Weights of a small transformer language model.
Size: 8 layers, 3 heads of 64, MLP 768 tanh GELU, vocabulary 1494, 4.13M parameters.
Architecture: RMSNorm before each block, untied embeddings.
Training: a variant of Muon for these matrices, 5727 steps.
MLP neurons of a small language model. Each row is named by its layer, matrix (up: input weights) and neuron, and shows model dimensions 0-191. Each number is 128 + 24 x the weight over its row's rms, rounded and kept within 0 to 255. Numbers have three digits each.
After each neuron's rows, "fires on" lists the tokens most often at its 100 highest values on Wikipedia text that the model never trained on.

L2.up234:109172132148124108112131113153102157154160076141091134116136113121121130121114092149136116109139155108148150123122165126137104104128149163130152170123122174087144136114155185105134092142129120127136130130153134109150091133123115066130153145132135149141114152088137136109150150123120128146106134148093131127134130135150126143160126129169163141148172098152213166075106126123141151137099101117129103128111142115145163145117109152087148105126151135105144127174146117109134150123119093122114084131106148155138100112167143134073126110216132114145119129129121136138175079096157124123
fires on: " comm", " Comm", " km", " am", "m", " is"

L2.up451:154126073116110155155146119168117125098091103149167112135149099099131129123121112147121127131103136123126146118105104108138096120149121110144137083135151093134144153132139108099114120142162156119116143133157103126147127107112127104138165079102100140154130109178101148147173096118125143075159094131148151128149104132144101126126165164135137151129129134119158143126197139133129118129190130118153134126099105116114106136075159096138079120150131097128160120104118136116159117145085118095111126127123135108092135183135130075141153201107194087151156121137141121139134136113109104147
fires on: " \"", "\"", ".", " qu"

L2.up494:151182108174137125145135121100163127079138139134134106123140132154197161123176135108078127109101109139084134133125114121149128125113105136145135107118151110086109086127149132162160118165129115102135138104150146110151132102106173119118124107080161134110094145120089097118142119121142105140157126105100117119088109150134146122152096152096121105119121146114100117146139128112091162156140172132211115128148134122149113137133118096123124175142091128110113134151147091146137121140136143126094102160148147130109139082119126156152151094149097142156102099079159089107161113149088140116
fires on: " st", " count", " Count", "ai"

L2.up51:141107166140149132145124172153109119166144099109156102142118140139105136114115128133116125106130097088086144139108117094147149134117118113119131143126130134121135124139117058098125092133140117164114157117167181151100118135149112106118133131128168172090137144093148123146169146142120100100146158177124113155142163142132143165123130159146123133133154123101127116152134120165116171096087095136146146128150074121145131173116105158153106140149127143145098094149115095141161138173113129157105158129127087110084144168129143098096144091178119135117125181176143109186098145113130136144
fires on: " first", "outh", " South", "ird", "irst", " second"

L2.up245:142132147126090161156092160127144130118100137145128126135120109134152096127154137122170117175122125129100108146150105103139148146134119158093091138176152133129111122132124123139145126081074122105086156147136135157136128092100121103104134078077105107163114133219160141142209118152108125125129106115108124096114081117155132118151146129158142141139095153110133156144117142151125145123168128139097145128121124165119148093123140143135144151094133150163088140117136107104100159143157116153089162131118125114113101141160075160144150132175110149136150118117114117147137126099099172117
fires on: "G", "ic", "ik", "i", " |"

L2.up542:204135074136108126153140164138146135138123149157121128104099122141163105097149095143108166140097125139130114149107094114110127161109137124114100110139112132160098115178148148162150180129151172146118132138116116123152146129128114128119105173099151138133129146134140127104132147117116146101140121139084167150139115137132108106123126144102122112207120158157102137132127125144129133167116099110148144167103095160176113207115137157120118149123100158131133156135124141181116130153123138115133120129151120082036123095129135129152091130163121113140153119095137138104150148137117114152
fires on: "T", " T", "\n", "ong", " count", " |\n"

L2.up407:117138179139120151123121115125159118161119128148184110116120138138082145101165104150103101179125086115161105107119145120116156118107134112144146116140100132136125085071159109151159132156059146153136138081150112087127137186163108122132173122141155150141147107124125152156145109152108148115180119095113127136130115136146109105114142133134144128128125132155167124132153137095129117139117155115168154140129070138147146144130122096126138139139176123145124115147147133183106105156114148122141055102125180124114139150120111122165170149166091135136134162095145095131140146129100138121
fires on: "a", "=", ".\n\n", "ue", "\n\n", "yl"

L2.up599:073108130145133120127097146213104126120111136133175132110141122139141125133112135129117133140163144118148125145091108129114061130131143113162142144112107118117109149082147157143122138104121120177117148106149173153117088158120095152156189156109149126151133114154111092124138147131127065145133200164119140109142138150180136145152134145071136099137159145123098121099110104095127110143164115105118129106130150074124124130148113118117111129175144106130088151122154131138132135158140153135128093096131141135066142120152136141138116101120138117122159130125108131093068138144123125111
fires on: "–", "ter", ".", "ound"

L2.up60:109159149081115123111142100144142136128122136111119128120143160113117153110130104118090114123127148114130150137133094120118173099129117152150138112131131102119158119145132158124124129156128203138139129137101119122127050116150117119150110143125141124127130137121085102092173133140131062135215110146143130171111183162131122158141125083135127152105103128157132107126202103141171125107137162148143120124138116122139122111152157152100147167138098122100167118104166122117147106127169140123166112115125147111160122084145107142093133157118170127148101127120101098112134117086102085130
fires on: "."

L2.up201:193107135154111132135110142072087117132100124144155157138134109121155100179143144083140132123158113145091110132136136118154086140119112157121105087156142168100159132108130136158124113112142125133118129071157179130133108129160109106118155120144130158133125084150133130135165132170132103097114099126130121117124171131126150119123160117156074160149141146106165109090094168147129136126140104156117137114104122130111136147103101135176103133139135156125065140096107133107101122104115107100169173109092117144124086139147064148162116103136086141114128106114142156100128112152122109108
fires on: "ill", " min", " may", " pr", " Total"

L2.up661:124150138129136113155061152142114126114121141142141104144120111147124170130118128129132101181174128123109131114113097128102116113129144115112124146125118134156086152095191062150157124107123158082166076066110141127122126161156113167168099137110135119102121172113115111093117144151122127116142125112124164130078128110122121129113145166144108141136148121176097097139122155132153109121090126140121148153124123118127153116142120098143201139108092093156107184113147130115146131106154160126157136131103173148127127097154135107113142132147105151134112092141111117101176100101105112156
fires on: " |\n\n", "y", "\n\n", "\n", ".\n\n"

L2.up452:119119101104115146117130145146159137139168124161111111103120140125135142130160092107161154094114127148114137117142110140128154116101122128127116099146126123148135124142149143123140163153123105145108137114115146061124154138119110142117127136090094175139100144109153135114097078115115153144108126133065141109106141102088114145123145117120137130131086136150119113135119078111154174147134128131190080127119153141098101122160158177128117103144108126101118100155110115140100054153148148159124073102137116116128122125084125074166167113159153158098150136110130097150073115083169136116
fires on: ",", " "

L2.up138:095130129128117129136146175143081122168095103117086138098144154148117142125124169062136112119121122142154163111134130124133169128155103107122114093152134160117129108120137135113098065092118117128125112106136155104143177099148100137135127116163129131098130179127106134067095177155139115102149112115163187122100089116137105126135099108113098138154130131088131124117125138097104144143132138139148104128124109109100154161152118141190129112115109128094139101145116110135127182153134122092135136139095159121080163112107152167093157155108122122145155179134132089095147120142110133136
fires on: " a", " r", " sc", " pl", "-", " the"

L2.up36:111114130117132104121162124094106117149143138109130143154146126157110129106125147128156137125107148145128137064097106138133185139135119148131095110142172137076154113139113130143117196125150160098116133104077134148104134128137114110105118104111127120105122153106115139166112127143200071132117090133144123122148096068112099107173127163144096156099127131103131112179131108120100131085125115143120160106159103128138159124113118184109165132142161155148119120141108131139122124163101172130125164092098123114141128172152085127131130108112132102132136169134139162114160137141090163094
fires on: "is", " n", " sp", " |"

L2.up500:135135122142139079108147105108094132156119160126158113118118120119124088142112150120123150151141161153142127111136112087112129154116100106126108091096108154085165168200144117121074116102106171151091146130150097113167130111125114098144122149133134153120114101116120145172159149136132111073151120146119158133139139119142157099114090105075156126143095112127143178105153127112148097107100152165131155170135164131146154138140091108188125157107097116113150139141095121137129104149120142103069132149159110102142120146157122128127164140152145132150088097139121157123118158130097092118
fires on: " film", " team", "\"", " song", " album", "ro"

L2.up583:162166105122129131146131142093102179134108156085149108122153118132139117119125123112138137101048133146173129124122100110080145130137118132157136140154119124136174116147097107084119098115148152153144114106112100087155137169134132110115125098145106173141103150152158048095126131127111113108110114157140090142109108127126120117160164101086113166137123118085154146107168099163124102114136152101119108140109151112143106102144157158131145137139100133182143118098137094117140098142124165125168090121180131124134126151149101134117169130108161143162131106132137130097149089113144123104
fires on: " Mar", " Ad", "^{", " Geor", "_{"

L2.up173:123117135112148156118096153118142160148124120084167122131157086141122106116179115121143105137125117155151138156114105119138181112129131104134154110137119176152148129154119120113114118121117159161148122138136146105115130148145141140113141132081129166147177141137115147132130145135118112117152137131161126114143128086117101127171183086116147095138105102171114138102140168103107194183143133159139127139180108089111101105113131119123125123084135121178119126118111145125115102114142116160139105139062176109162104101158098149100136115151155143148167128153157191158129135137153166142
fires on: "al", " n", "en", "ren", "ele", "n"

L2.up685:114134140146146143184127090076097130084142123110156160116185131138094101142095121156109115146114104107125131137137119128107089140108107150136117139107124103129111141114125159136093123082113119147130123122107148141100149103144106103110168065151141117121170150143173064089138128148101104110130094102113173126131156121124133126106139118150120167124114137094138117077119144164181144119144123133116129129146145129166192088134117111090076150110126131139117120119142115112091101161065128102108137151102084098084140142131134135120125136131144116089151133116125101112117158087133109118
fires on: " wh", " Wh", " career", " Sw", " Co", "-"

L2.up400:103158130119136118121124161149121163102101116138133140153175147147134145129132103160104085121120123121114172145108154118135106109092094117115150096095140162110102097132132097089123143102116144168151156097168137103165119140130141116123159094140162113120096110097134107142135139141142149142125129117154105103168116148130154142188147130133122150189103133134133115107111118121154122093112147097133124133133130117121127166164110204125115104097095148124115103081155135079203117120133145137128149123139141142150094163130134102150102157112181139146104094081140116126114130134175165087
fires on: "–"

L2.up329:145149121135151108142112132145136107169141153095148103112116134117159118139175101145169098089139127162085145149138138192117082121131093139159110117119127126116093146127125164123132094140091119120107135121087104085109110136113082133104112139164179147141153105107107124147151140158141112116106143146102108134138121095097119138119143143153105167154111151143158137096136165117156158130128159143099109109135108181113133143122101107079111142094146101129126122162138103122145128117114225150155144142155100108099121156112135108077143138113114116098124126084153152147121142161168112101
fires on: "L", " L", " l", "in"

L2.up716:126124143141141135149148132136112107142128109134164118186074161157112164147154114137124135110159119126076136142169146141127124130127151138110155095107136159136154152093119093138147120118081096111173130086136131108098187161124169128095138137122128100145128143108121132131118136157135138179107173113118101112131130131120157126134082117152140131148163129128098108102105152116164134104148129154146121147137058157132191216126134157143132126143101123124118119116109156077170148159139147129078121141135117132132118165107105131146135120150110165134168137142124123159134105154163159121
fires on: " |\n\n", " =\n\n", " re", "ual", ")\n\n"

L2.up247:137134128118142129133157088128138144083078100157106111168130150099116094146130101104096107150139133101131127161126145135101129190113119120128137135135099113172139109096126110181120125124158160086117112093114131061104139140144116117181127116113163125107115118128090137130144120151115112095131102127123097133144156144133117174116140076116121066159138157128122124143199094169102136133120129155139101147159129116096161120120135159117130129143103132134148092158117113098142114147165152157149138149140137104151071106125114071121124118085140117104146125119127122089090087098131155147
fires on: " American", "ult", "ed", "ial", "al", "ional"

L2.up366:130162146095158167109141125158179152112181097130127149168111124128132141126144127131152171113099138158118122147135183132108154168133141143062111155179116105146149117135166139100132144091137133108105116126137164117073137104133131104072141136125153133128141144119099144163133122139161126175120137136150192105081109097115159123140133147117108138125157113142078119110078120104124168130080103119094096138121114085142126142126189124142128112122122129149112113103121148132163131120154117124160153105103148111120127119158129129117128136128153122113120149184133162165105154137112176135
fires on: " con", "um", " trans", "us", " in", "pp"

L2.up89:126124132127145111119163119106087145114145151115131122141162094151088149192137120135149115107084134143111095189160158134164095177142120157132140142117152145162097161121118105110104151114097113130126139124075098100138140120076099119120138144152211166165126109095118095116145105161159101099133165127127129091108087182136115140093158147137132129136106165127120115091129128103152152144126127107117128137150083137160107134133135141184164167115135136144092134149116082188112124147157124114132149131161152103125121125116119109138132160127112118139119116135110138115118132153152104116
fires on: "us", "ens", "les", "os"

L2.up623:129106160118134099128132115117091126126138117140131071133077145117148148124134126115129105135155131135100118147155146134129149181134095162134042146113122120113147080159182121121160103117107147181182136151125122097090131120149141087183124129128110087174134174089139153155112126154123171140170103101157140148126117110119155134150119149118185129154135141137110145112144134104126125122109120125150154106167135126128136132154126135107117116137099107095136122129151119106101125094157109123131084122124142081104105189153112130091119147142123120164137137134136166132094123121173116083
fires on: ",", "),"

L2.up655:186116157124142104151141108123102125148093163096132118134113142137113123160136110099149138085072135151110132084139120139102142171118098166101080129141119137102098117173128140149137145112145153117097160134134105155136181119177116145094176113102120133121123175131082136110118135186165165148132093164152148139084170144137108091115127112132094142140120143129116178151137111154152123113112128127184126116146091122130148088150123121116155124120131097129095154129136144120136086146115169086134142158106106140126105116128120151165134140174106095142148115133158116152099118142140119088
fires on: "is", "ac", "igh", " |", "duct"

L2.up263:093149112167123137160158087131111112140110125116159131112164180100108109134113115130151100104100084150105133173130147112126074131126105124089153130109174154118146132153127140139120106129120126104103124181123126115168095128139076095096128139167153110101119133137160157066100117136145121152132125196112108165107148138104128159169160142131121123139141161124121147144152110133147123122121122187110150115143111150088120121113161118104137135172128131127133090139130112117064089145115128103107145151128122159087125107114080125103139144127116151143150189110138158115135109116127174104
fires on: " has", "°", " cap", " a"

L2.up758:183133142123118145110121136138148186096157159149098105108121141133155124116123142105125136127099127130130146106107145084110123168106108133142091097179104136122112128147143100109155110148104110145113131113132112143146106106190077112138109170148166148129137093151132105113116155138121156143166144121120186123130118108146152100133087166158067165157171134152116142084169110178137135105113109104137115157110097130116138141133115086148138151135133142139097119091180090149100150127106167143145152121113105123100098129104154154145090168128152140116123157142127122155116145143108179142
fires on: " T", "T", " s"

L2.up206:096114128089170107148143159166129131161140079130125141143119119119153114068152164106104119115116111123102134145123146181163130123150113148132135119129178158110085147128109141123115101146139188097146139144112143062085116093136132148156139093098152112125184113117155132150099097146118144107129073161144141139137090139121156138194111136130101138068116105127156158119205134153123112163105154121114131113153118145100113129121168099117118144077135138107122122127109126119097125160157146113099099121133105138135118170134128110143143132108124144130144110085124123122113118159137116142
fires on: ",", " ab", " December", "ail", "21"

L2.up215:130158095160122134139130130125123134109148116096103118113111106167155179134106116150125096158133172104105130136151130110164139196094079105123134167139157167118121111114113120138092141113128136127134142144153138116121105105120131172128084148097135110144156148152130134101111119106121105121120144087155125121129132119089137111107133130121104130175130115183107109124110148114136140157139104157161146201100156138115126172101104131090146125092161094094126118065151105175068124099132115128115152130089115061139110128121109122143148154106113102099127110099111134156160092135143133110
fires on: "y", "ly", "oy", "Y", "20", "ir"

L2.up415:123133148117174137122092159137162193147142102129142128136116097139105149122144099148143121139102121128112112100158106110120069174135118128138120096170169123126157107098169126144100147151114106113119124135175116171077169151125132135127142168080145122147128127152136143133152114122100121120144114117094119093069110104132094129164063144141118112100141104167081122154106150123129182107145151138166110118097090152085152110151108130145098117122114101140111116145152158126149155130124122147129152147127143142087150122107142144131119113149111121146170131101120149191170108098135120140
fires on: "\n\n", " |\n\n", "==", ")\n\n", ".\n\n", " is"

L2.up204:114146148110123167155121129127136119111122119111135127131133126184123141101127120144109131118102144090112127169134124146161025108086134130120105066073130150134127162149145147119151147125143125189153153124115127127144127151167130108162156133175128136143162111124090112125138146143118111147150133108089122108144121128143097108099136129117065151127162090125128082094065113119136119175131141166160138103109127168155110140133099091091142129125112154121098112128123149089161175108146109094152141102137093104132108138148147122084119108134106112135119099131121144135124116138152117167
fires on: "-", " Con", "r", "y"

L2.up508:141137124115115137122114079120112145127086145115137149172093132111108135104153126102149099137144121131119144142114145105126119165109124132170085099139177069149134079145160142103164121131095128155104130090135110134151135135157123133161141087124154144155160111105135149119158124161128148044167121127126146132119116153104123108127113089114142144100068136142138127116090126120110137124108113136148077178115103105109167134124101137068095166148120132154129135122151135128098162120134208077168118153147142124121122121140128148163123169135115153108161151121117095138134138153117128123
fires on: "a", "ual", "er", "("

L2.up609:135112120105137165151136131155123188073133109147147099096124103089150087127117126161121116120142095137119139144148083126136140121110056138136097112134122131142145119145141140122072118105119121123168147124140161104169113113141145143161140103144107141125087126161117132148115109146164131125088143136136095148110153110111134146131130128137110145108132144127153053130117118125156123141126134171186090149158163125102080101109140182100102164134118136127180088126165132147093099196143154155124118111138114130127115121141144146134118167125143126144134189117133132123109127144156180130
fires on: "–"

L2.up546:117119112116150125095109107126131098129112136140122090121099136153141112162136157130102157134122140131105166091097116145132148107113148138161108153161147133112130130116141126145133113138147143116192127111145150119142141118135148140100100116130107162090166119124083110119131140117111131093102131126095098101102135137120156069110116133116132130153154199149134160161136106158133148184240128139170092113120125137118168145133136125144111126125148083115114150110135166124091139094151123143101140140126166056133146109129145103132114127102142111150121099136165178148142092118122124169
fires on: " st", "ant", "se", "en", "y", "ar"

L2.up570:130135123110129139150125152116108119135130117104114102108155153127163109101133172082138127092113138116139132129095125152130121098078148182155156139117108164106172161115151144123122146099124142123137103119129146090149096095120132110169100106120159093121172138147113098090137109117127122135184113105106101143158149100129126128099111103101066133122164113141147119107124112122127142159122112118156108125107165131121095164137102132117111126111153168145151101138173136057096142128149148049133111104146122082098114101121169106135137145176145122127165113132093128123132150087160088129
fires on: "R", " until", "born", "19", "29", " April"

L2.up512:123097123129138116145112121128172117135167140132186116122154111105110132127112103108107162132135139086118147166142139175115138146119124079099125137104099152111134147120105159118074123129110123166166157149110081146127137138121148131126130099102102123139158129129123143148151138198157126161158139139103127162108135120134104173112165130123126122172115104159127131120122122155119133159130100124148153169157121107110117125141120184108132098120104137120107095122110127151166149127165083132123160160141113104138137115120117145182146148220088108137183131093123141145109100137094181135
fires on: "-", "our", "oun", "igh", "el", "ree"

L2.up608:128134162150143146110140151119087120106147150148118181079118105128129133182124111064143128147138080127123106133137131081136115123128126132135136072145143147097125117182117163174088169138102115128158119124158135116133131122137141120103138150124123155176121145138173139141133136142138142128128185111098108117150167150121131128149111105104103093123147159117167135133114109114152090149163124063175112127139133105129147157125117096141100163153119100153092140075114134162129119121129122122131068160142144146106110110128168172106087111128147158112104113137123173120087145122148107118
fires on: " by", "ith", ":", "en", "e"

L2.up575:130141109126136141158150097121141103115106140120158098113127141139088096115152131141079114121119126136093137175123135116112041106103102163125105166166132121143091136102140158131113124111134124071148152110084106130102113116115107127132168133121176168117133091127136155103111118105131095092122127123117164104133154182120147171109149117160111203139142133151114096110145109149097119113116150121137116101147131100132105132132120159144131098126148108134137124129099109129169120117135145153093112109119143067189090129133111065101144160141132100141136128145119128161092133103110149102
fires on: "y", "ed"

L2.up495:153173109144154118116159158141167152164106134148144140137105128146134149139135128128121119099151152118127125138111109144135123123124129141139115147137095105157150131176084134134113093124117129151165112131149146044112100111159148112126161106153130148163156173096097115108116091086130144106182076137149137123131106137148099077152129097127108117133120110111142125162108135152116119109130134121213168138143112152118093134134127170137125143080129131085111074135129130121096124184111138147122093131127157112150114151169124122166117134155121134115117132159162132173172152125153096126
fires on: " loc", " place", "h", "ince", "ost"

L2.up511:117080111125138149119160143103153110141118134098154161144131084172110121160134103124132119123128123123096112172155115124120074107136119104126115174127118133106111097097130123102063149100128151137141165136165103157107132115142121123188088079121136132103142111116130087128087098117192100132121125164140127130158147181118137164148125164131106160137157137142139131151173105159102113118098129137124126122118091125156150136133151149089117152103107128188162148105111156159110125160098141125135112122123095109098144137111149140107138144124185103170104120092112133153128135144084150114
fires on: "att", " sp", "umb", "as", " Ind"

L2.up299:119072091144096162145148141115158145111145123136163117130146102095166127128118112139122132139171096106119105121133128138120178111120145171076109127132076148119144094141149127160137169136142129133170144090095123161086159169107144109132096131127143136163151145104109123116167138144149127163153147174127171126090157109128148186132130082119154118118150102113170122062119144118145119142141088129116096129109139108127136141074173162154172096105098123129114132145132116132142144116142092144108133118157124123131152149125129104148178089152111131161123115098137115173140129120109144095
fires on: " al", "as", " no", "z"

L2.up332:178105102155133142175126162179107170101160097144171128120130036137119136096134146131153138145104184119148112151094154108137095108108120142153135132129104131125128152118135147142098082194093139088138152157145116125125147155147128141132150167128137143140118090111108098114143138124125144096156100115155174159142126137143097131143173101144150091155132139117160122094148134128113096120143117120115105159110152104139129103135115126098097099114127116167138144112149107159111107104134144065087153119112092106120145129111111131109137113185126107107162141108131133152119146130161117124
fires on: "\"", "K", "ig", " or", " \"", "ay"

L2.up354:125125089130145094147146131163133125102101097139160137106147087132126137142079136129098116140102117103148167135136137139149140139140082110118121105110138137138135158130131117106100131136131128160156137089123118103146090151117162147172086116115127129097105125137150178113147122160131105122128170158113083148111175116153139107095087138078123113148115199146130096102136142109099155129115111095175183110115125108128118128112097139113121154115125076128140125114084175159156161136135111165118135106162123103119107077138163168119117119135143127158117094101086125155189120122144158127
fires on: "-", "/", "–", "en", "ay"

L2.up236:092156152147123189120147140114099115105153141156115132146186168166110106195153163164099134124147112152116143114107111076134111113117131160123090149127128151114134115111125152177145125124144136140144156100135144134100113158145091087131102126135113112101112122155133107160134129134117139141097113112095121131099139121114101097091113111133142117129161116154084077124121162128162124129120127112133112162163124191135119109104106184131157130147173128131102120131130122130105107128143112037141140113109157147113135117117175134120108138107170124122133142171141161134149178121128149096
fires on: "em", "um", "ri", "M", "ce"

L2.up746:101138142137139111181141121115148132140107126136129148114113127144089135134134127129138153113108132121132160140182118115107123130141117138133104074154097097131130126163138115135074148151117113160128118108090145103141126162105129165112134116140130164134143128167153119149100122212119122155134154170140128118118149110106226159141103094166151175132111123139086125150130151142119132135114098132131093130102144117145095064119130111117128147128113102134130123137097135131190105108134113141081128128156122119107122102113131108140151121133183098126109093122086111128082147144171187117
fires on: " co", " Co", "ro", " ", "is"

L2.up2:114074117146101088113092122133142136103086135124156137140127046112115119121081112106134128173118144091170176117105129132121145114157132126138115111082130116111093149143158156109137131150113118096099131132169128131119179130116122147103134091133192162126149201091110152129132160128123124127121107145137179142115116139115134116191091129157144142124097139128128124136113137136103111086145106148153107117151135107096093133155184112128136119102116132128136108168118085130144112150092118098168130163131123106126106115138111141149105143110104166149136142085113140123156114153124169149
fires on: " sup", "up", "is", " so", " pre"

L2.up392:140107077144111118133105133136169124102102119142141131147108140114107144123162131128135103140129147155108163149124126180176123165141114123102176088086130141163145140103097153127126101110130182091177123105152119146146150147118187131107131123129117112140138139125078132122113113131152166132105122141128124089145100095107133123102100147115124106122121117144094129129106089056120139144111085135144164103122125128121147159127113121118143164075099091093117140123162129113115132133132150112126132140143118135127113122139071121085132092155117128160177159148097176192104093118114156172
fires on: "-"

L2.up757:124108134104104105151091152160095149117124108086132138103117153119132119105162149130108138111131116107150163042120120087129112086095123105075089150104133142127141120131120136114124174135122124121178133132102173118131157134094146123123088109125176163129113146146165093069109143104125128102140114127074093175152127160146091085176067148126138151108163084122139135158094127154122163177120151102122126137122139140117150112126137132138132118155123147086162145120139098122125130147122134084106119142112100095116149097108114137095161107105142109127133114138107123114132129146111117147
fires on: " co", "ant", " cl", "en", "ines"

L2.up459:095127133110101155134153114129139155138078156126104133102104155130125108100069076152139125114146136141124149131128133134173139135156115104124133108133118121095177123171107146119115138118161136172135142117119138153113119132083144118099120072099107109136074150193154104138186114191123127119100170135113154143116122147120140163182122089152141115169151112123154147160136095140108101178140165135150089101129094077119119120191121138134146124124102123125130113117133145140100103152107117113103114137147116158111140114124146125150122132101136133106143100116130146105086070141134150122
fires on: "–", "or", " under", " al", "as", "es"

L2.up301:090146136096094124113158145126127129146132118110172123138105159064112165113122155114127120144130132158140145115110179124127131112147170129123148164081142104073115108127119116150151107094153131112118090114141093130115124125147114057139129095142090101122175173145142137113177108143145134088107105110102145140114072134119108110130151146101112110124108145127143107138121132114142093124147134123138138109131074119082138126119139138174122127131175122103121132117105080165115120144129151046163127096153084137113145084143121120142164109113156134141084117156132130118145107124127172129
fires on: ",", "===", " of", "ile", " during"

L2.up242:132139117094115154182100144136118145116116088123075131153113165099163132142167173136155161152154122116149132140123105113108110110098163154125139099148160129119137121119113066115177137145121177158097121103172144138117153141152134144109130134122162126129124133119129148138139128151143092150107101123120143150120146130143109132123108159072108112137154091185132115122115134085126120144170137127115168136159137124176201150095121136105156110117157104135130133082135113123160140128135120072139134079126132121141185112099144160146102156098123103105096142163149129129112133099099109095
fires on: " p", "us", "p", "$", "um"

L2.up381:123116122136135134128111105160095108091151147145148127162086128110118149157119099129117121124125107101162139097163069102126126154134155171111124137108159102142083173196167128116097144093131096101167120145046141128102149154145140157150110138152166167150098132089116141118121118156127083143127154088094132144080128108065144132131151146135128166125141164125159131112114134116118116145112120169147103156094136125166123142100128137109170122140126106127165128138155131131144137169113125104132129138132129130125083150116111123140114127118147131126109101082104092130115172092109156147
fires on: "ro", "ra", "o", " Ex"

L2.up433:148119093120123129159125099120147155139134105146120122144139138108147174117171112112177126137133107143136151151094137120127136158104089148159139133104127086148111093133157117137052115080142118122152135119128124130145112099116136117103143128136129130107126120162116118152138132159148133127129135157111078094172102171148134118121139123158121101085147126156232128096104124094140151115138182147138140162129138113164118165179124122141138114132181166137128062121112115132126145125153143103121108127171117154103082136146107154177137106099140133145104134136130145129122119170136168137
fires on: " (", "("

L2.up766:144108148106089107126151133133162113107126091097180121121120085127108125133131128160148126151103089114080155155146105112117140156125120152083099131083117154131124162109162089146079114163108138122132125141090118119125117119074154156115132102138113103114115134164130112142127214134132139151122075141097105095112108117083091138122111147156095109139118107132126135139099094131124191120128160147100146103145105115113133155148134159120115157078117124111127103089103142135132122128094139118104124149156125121122101103124065164152137138099139114165116091112131149141150127096088160150
fires on: "-", " Fran", "un", "ran", " app", " Mc"

L2.up212:141129139098139117157132093110167112142111134079118154120096146095099096139116092188149143109115146112122144153165078124114135166110139146120124115124112120123128130118133099137134110154148106132179120130089118095104087102121139129121105108117109196159112178148115110154164129138115092149171127155141105140078127120126114135121130099116064136151145099106107118148201098186121118126108130149153122095180099141166124133111134163096134112121101120151131116094164165106136151099144151101132106133167118132156130160134126138131108142103116153177121106110143124133120130099165114119
fires on: " Fran", "ran", "ian", "ac", "il"

L2.up676:148150114127156122127140138146182142104130099135151164151120134112118139100114123129110128199129135097114104116142125134116147151129136155127106134172153085141131091129146158156122095128107172177093132166119120083105131112146096075121103144134142117097161136154136135121109100171091149130162107123106120110090144158140182096130132066139103190148146113116113118128125113135124107154135162135147112134156139097129147123135157123091116111141116096103149160111143159107112110161150116102147034106134103142152151146145128114132146082132140133171149135150162151125111125134127090128
fires on: ","

L2.up563:136121113152150140091108112134159090187135114131160141137113140121152155113133133125163113135144141156105166150104128152113161095176117174150140140113088152129139129118136120116077145139139126126129132107152101141114103143104121149201101130176118138158114182062152146143137141187130172123134163155114115150117131106131118163138172110073129123103118107139136068080114140072118126135120123136098132164158123117119100138110118116138132122110109085126084111088154160119128148086147142149142125116095153120132157128124143131153113132118123133120144097099109180151122143115125148089
fires on: "ia", " or", "l", "ell", "50"

L2.up147:168094113147152121143148149121123099078139083124123150137115085104125129181093105134123108121129122119149142123037151112084149106100127137154096097101141121158112119116164136122110136157133152134135141118143121123136141093188128108107140118118125115152119167152133131109143121099108133136122126118123137199142174114106143148104126159156135147131134142108144114148183108137187105142132127116112136119171111099124086178074102091131137143136112109169137122148141160147136095154137096163161086123136099070115131105150133145119098135142172126130128121104111145146153145121109162118
fires on: " work", " long", " ext", "'", "au", "ong"